config = dict(
    num_hidden_layers=10,
    hidden_size=768,
    num_attention_heads=12,
    num_key_value_heads=12,
    head_dim=64,
    intermediate_size=1536,
    vocab_size=26242,
    hidden_act='geglu',
    norm='rmsnorm',
    norm_place='pre',
    norm_eps=1e-05,
    positions='rope',
    rope_theta=2300.0,
    rope_fraction=1.0,
    qk_norm=False,
    attn_scale=0.125,
    bias='none',
    tie_word_embeddings=True,
    parallel_block=False,
    init='normal',
    init_std_qkv=0.0131,
    init_std_o=0.0,
    init_std_up=0.0131,
    init_std_down=0.0,
    optimizer='muon_variant',
    learning_rate=0.0158,
    lr_mult_o=0.656,
    lr_mult_down=3.0,
    beta1=0.93,
    lr_head=0.00571,
    max_grad_norm=1.0,
    warmup_steps=200,
    schedule='wsd',
    decay_fraction=1.0,
    decay_shape='sqrt',
    final_lr_fraction=0.0,
    batch_tokens=131072,
    max_seq_len=512,
    doc_mask=True,
    train_tokens=835600000,
    max_steps=6376,
    dataset='wikipedia_en',
)
MLP neurons of a small language model. Each row is named by its layer, matrix (down: output weights) and neuron, and shows model dimensions 224-319. Each number is 128 + 32 x the weight over its row's rms, rounded and kept within 0 to 255. A neuron's up and down rows have the sign that makes its largest values positive.
Before each neuron's rows, "raises" lists the tokens whose logits its output raises most directly, leaving later layers aside.

raises: " year", " Year", " season", " month", " spectrum"
L7.down4 [196 188  70 114 124 129  98 169 132 153 145  85 127  73 186  99  79 146  95 114 164 128 106  83  85 175  97 119 151 180 177 135 125  94  82  52  65 116  92 142 146  84 152 159 161 186 114 137 133  97 133  75  95  87  59 139 199 166 100 136 157  97 126  87 160 123  98 173 126 165 133  95 125 133 145 136 128  82 147 118  73 103  98 166 147  80 149 186 121 131  76  81 130 160 131 134]

raises: "ment", "ric", "ries", "riz", "mi"
L7.down653 [ 91  89  72 123 152  74 154 129 135 100 146 138 112 115 125 116 121 146 143 207 141 165  71 127 122  73 114 115 170 165  89 118  91 106 185 149 123 162 170 156  72 128 132  81 146 159 106  68 162  39 159 152 119  83 133 178 110  99  95 170 136 130 111 201 134 138  70 157 105 164 106 126 120 122 134 150 122 138 140  92  83  97 129 156 142 184  93 108 119 108 137 147 121  71  89 126]

raises: "emb", "igned", "isted", "ault", "ever"
L7.down694 [ 80 147 144 138 195 150 126 150  62 121  64  98 105 171 187 135 130 124 149  64 120 120  91 142  76  83 123 168 149 166 124 125 170 145 159 135 166 104 129 181 130 118 108 156 152 153 121 123 143 104 104  58 121 192 110 123  96 100 167  99 151 122 115 127  94 105 141  90 143 118 151 150  45 172 109  88 119 139 132 133 120 166 130 120 105 126 149 111  86 121  93 103 151 141 138 131]

raises: " daughters", " sons", " daughter", " favorite", " greatest"
L7.down208 [115 144  91 102 113 100  89 161 142 148 115 128 154 163 144 152 152  66 108 132 121 128  69 105 137 120 114 108  92 139 127 150 157 133 156 121 115 101 139 105 151 110 157  88  96 110  66 119  79 172 160 149 193 104  92 129 160 189 174 148 187 112  92 142 120 153 114 146 157 108  92  93 145 122 173  73 139 166 141 116 125 170 123 142  64 114 109 115 114 119 158  44 142 171 112 125]

raises: "ous", "ary", "aries", "ely", "ib"
L7.down944 [155 106 145  84 172 203 182 119 102 159 127 114 129  99 131 107 127 132 173 131 112 108  98 113 111 117 114 186 128 176 124 193 164 138  78 140 132 182 160 140  92 118 118 127 161 125 156 106 105  53 144 135 152 168 160 127 136 113 103 133 137 117 169 153 157 100 154 156 154 138 148 184 170  86 149 146 182 150 132 119 155  82 107 103 128 140 117 131 181 150  76 176 135  84  92 110]

raises: "acon", "uck", "aro", "ney", "ald"
L2.down1299 [132 149 119  84  83 117  80 142 110 214  97  99  87 135 145 126 138 113  83 134  99 101  84 133 136 120 171 109 139 123  93 132 105 124 166  88 101 148 104  97 149 183 160 116 188 154 142 103 138  77 127 154 120 168 142  98 128 124 176 140 110 121 108 228  73 107 118 152  91 126 170 133 103 167 107 116  92 174 120 100 130 171 160 137  84  83 137 138 122 120 147 209 188 144  85 133]

raises: "&", "MP", "WC", "CC", "MD"
L7.down814 [148 120  84 121 131 183 143  79 138 189 160 140 108 148 171 120 188  80 127 124  86 131 142  87  98 169 192 125 123 129 120 168 172  67  85 171 144 124 151  91 105 144 130 179 107 102  81 142 147  93 118 130 177 101 103 146 107 116 149 124 158 139  98  51 121 155 143  83  96 104 201 132  86 158 121 154 169 153  97  79 176 141 111 163 119 111 131 122  94 125 185 202 111 157  80 168]

raises: " promote", " provide", " give", " make", " develop"
L3.down796 [127 112 146 150 159 153 159 141  77 133 112 115 109 126 126 128 101 159 125  79 148 118  95 182 143 121 135 155 161 154 130 126 147 137 159 123 135 121 122  89 192 126  57 121 127 131  91 110 140  46 160 134 140 120  94 103 119 174 176 173 128 142 103 125 109 132 144 119 154  78 137 139 137 102 162 129 117 104 125 155  76  93 163  79 124 119 125  78  96 190 221  73 155 107 176  99]

raises: "uous", "air", "ore", "ow", "adia"
L7.down368 [ 98 106 148 152 142 121 156 111 130 146 122 107 120 103 150 107  82 114  54 112 135 193 154 101 170 101 188  97 111 141 102 126 134 158 173 163 106 100  86 167 106 130 109 145 157 142 142  77 148 119 133 128 104 129 133 196  98 108 139 138 128 173 121  95 125 195  98 153 167 118  70 142 125 125  97 144 123 167 192 165 130 147 129 125 185 133 201 210 133 147 153 177 105 150 165 117]

raises: " of", "erg", " nature", " Of", "ability"
L7.down934 [ 99 111 159 112 182 128 126  69 113  88 143 126 136 105 149 157 144  96 132 134 128 190  93 125 163 101  95 155  62 164 154 193 166 100 187 156 140 107 134 162 132 105  91  68 194 138 109 163  62 155 112  77 107 117 116 125  80 110 156 117 193 139  75 105 143 159 156 116 151 144  54 102 149 113 106 125 149 125  95 185 169  72 126  85 128 126  85 145 113 110 137  85 155 146 139 164]

raises: " This", " These", " By", " It", " The"
L7.down1456 [107  73 146 121 170  63 131 122 131 113 151 177 122 136 127  86 133 118 149 122 133 131 154 106 145  91  98 119 128 141  97 120 115 112 110 103 134 126 135 151 114  86 130 139 168 108 167 102 120 104 138 139 170 111 118 187 117 194  86 114 135 175 164 113 132 111 153 144 118 105 141 134 155  97 110 107 119 149 132 143 147 127 101  95 174 126  92 146 120 132 159  97 108 139 135 152]

raises: "s", "on", "o", "rid", "over"
L2.down643 [150 103 107  82 126 121 163 142 127 119 114 163 154  82 110 208  99 156  72 112 122  85 142 212 126 136 155 133 125 196  88 150 102 167 160  58 127 111 140 116 107 157 115 119 123 135  33 123 166 103  86 104 175 167 176  98 151 127 134  83  66 170  75 170 117 202 139  76 158 170 149 147  92 192  57 144 106  73 125 178 126 113 150 155  84 110 118 160  96 130 126 147 104 191 112  86]

raises: "st", " act", " citizen", " year", " month"
L2.down734 [144 119 174 126 139 101 155  78  66 131  88 157 128 133 168 167 112 142  79 109 111 117 172 133 185 112  90 120 124 114  92  93 149 156 177 168  72 137 113 124 112 184 107 113 153 121  93  88  96 159  97  76 115 144 154 109 140 160 139  88 130  91 166  66  91 138 124 139 175 142 162  77 144 120  79 179 135 128 163 162 134 109 174 147 163 147 114 134  73 107 105 111 149 114 128 217]

raises: "ev", "ability", "aus", "ac", "ex"
L7.down1216 [122  80 146 146  67  97  74  69  95 180 168  90 126 136 101 140 163 144 131 126 116 152  93  51 173 117 132 137 177 167 144 161 111  82  79  79 113 158 101 126 113 130 161 130  96 157 189  85 162 138 127  91 115 142  99 141 128 109 117 159 150  98 138 140 145 104  65 114 109 147 116 100 140  86 101 161 122 142  91 114  97 112 132 122 157 130 131 171 147 123 123 156 124 126 128 152]

raises: " awards", " Awards", " awarded", " award", " Prize"
L3.down990 [123 161 118 123  91 175  74 165 155 140 137 161 102 102 144 157 181 121 179 122 168 161 135 162 149 118 183 137 176 121 128 111  74 200 143 117 113 133 145 152  98 130 146 154 162 105  82 157 146  81 107 132 111  88  89 154 100 112 126 129 139 154 119  92  96  80 127  71 129 122 153 135 136 133  98 139 122 144  99 141 113 140 132 114 129 116 172  68 158 128 149  85  99  82 137 130]

raises: " of", " ال", " June", " ", " May"
L7.down1268 [ 96 165  78 131 101  89 162 127 122 100  69 179 127 113 172 189 153 154 160 156 106  96  84  69 145 158 131 136 137 157 147 169 105 122 128 125  95 151 134  33 163 105 171 102 195 115 200 112  81 127 129  99 147 105 186 150 155 186 160  93 150  60 114 112  60 132  90 120 143 193 111 128 138  94  81 154 170 102 153 124 193 110 162 107 110  98 136  55 109 111 107 119 160 139 101 120]

raises: "\n", " Other", " After", " Although", " Another"
L2.down1479 [ 91 132 122 131 145 128 104  80 186  86 110  79  73 163 186 161 137 137 117  95 155 164 157 128 173 166 124 106 117 147 120  47 163 131 191 150 136 144 121  89 101  79 104 107 145 131 234  83 125 121 119 108 174  88 147 146 125 147  87 108 107 145 154 146  91 117 135 119  79 127 119 137  96 122 162 152  95 142 140 207 101 177 144 127 157 132 112 110 139 137 145 135 111 160 105 179]

raises: " prevent", " provide", " promote", " keep", " get"
L7.down1358 [ 72 142 114 110 113 133 139 150 159 226 100 119 152 229 197 133 119 126 193  97 106  89 101  85  81 195 139 171 103  74 126 114 110 119  89 148 135 159  81 108 128 116 138 151 121 153 158 107  86 123 126 125 143 111 138 129 105 134 152 145 124 152  69 120 100  92 136 127 160 136 111 186 167 139 189 117 141 166 110 106  83 112 149 119 142 105 115 136 101 138 181 132  78  82 135  90]

raises: " Maria", " Anna", " daughter", "uous", " daughters"
L2.down713 [108  82 182 204 120 116 150 150  56 151 111 141 133  97 119 129 134  93 145 146  91 138 144 103 146 130 102 128 114 162  61 108 123 137 133 133 135 117 146 105 130  45 145  83 109 146 119 109 105 128 164 111 111 108 159 132 155 151 153 126 123 145 125  86  36  79 136 201 118 122 198 125 143 220 223 139  94 111 157 162 105 125  94 132 130 154 117 115 112 152 142  98 192 150  85 158]

raises: "s", "ally", "est", "ries", "ald"
L2.down876 [158 112 165 174 114 109 127 110 108 177 166 117 158 149 114 149  98 160  90 144 158 128 110 162 144 148 146 115  70 161  96 126  94  89 181 103 136 139 201 149 129 148 136  95 142 136 153 192 136 126 137 155 117 110 149 128 136 126 160 113 119 139 191 141 108 162 143 131 156 139 134 137 166 126 201 199 104 143  98 129 118  95 139 122 128 153 133  91 119 130 168  96 165  65  78  63]

raises: " be", " not", " never", " now", " still"
L2.down407 [137 139 128 150 113 141 115 137 131 136 111  54  74  97 195 121 139 122 110 116 155 139 130 124 125 125  92 140  90 154 166 120  78 137 103 128 156  91 135  70 145 124  90 155 154 161 117 123 139 128 151 173 177 179 134 136 147 141 124 188  96 101 111 114 124 137 159 113  79 117 118 143  92 137 130 140 134 122 133 156 104  96 112 124 156 152 129 131 119 128 135 149 101  93 149 115]

raises: "less", "aged", "with", "age", "ning"
L3.down75 [ 76 144 150 173 138  61  71 150  40 173 110 208 105 135 109 199 113 146 113 169  60 161 123 130 119 141 101 134 116 131 107 155 135 136 166 163 121 133 112 134 160 110 138 160 114 165 113 109 153 105 138 159 185 119 172 157 143 158 104 200 165 121 108 118 116 123 153 149  97 145 190 131 100 126 148  99 160 117 157 125 130 123 139  55 157 177 146 175 133 113 101 136 101 120  68 125]

raises: " on", " upon", " On", "On", " heavily"
L7.down909 [100 131 159 145 157 117 105  67  98 137 118  67 125  95 162 105 178 101 120 106 182  61 108 190 101 132 166 162 130 111 145 109 116 146  71  66  93  63  88 120 112 165 161 117 146 151 195 129 109 173 133 140 134 148 149  75 125  83 174 144 122 136 141  97 117  95  88 142 109 140  97 215  56 148 145  97 129 132 113 109  96 126 146  29 130 139  64 106 126 139 110  67 185 138 136  99]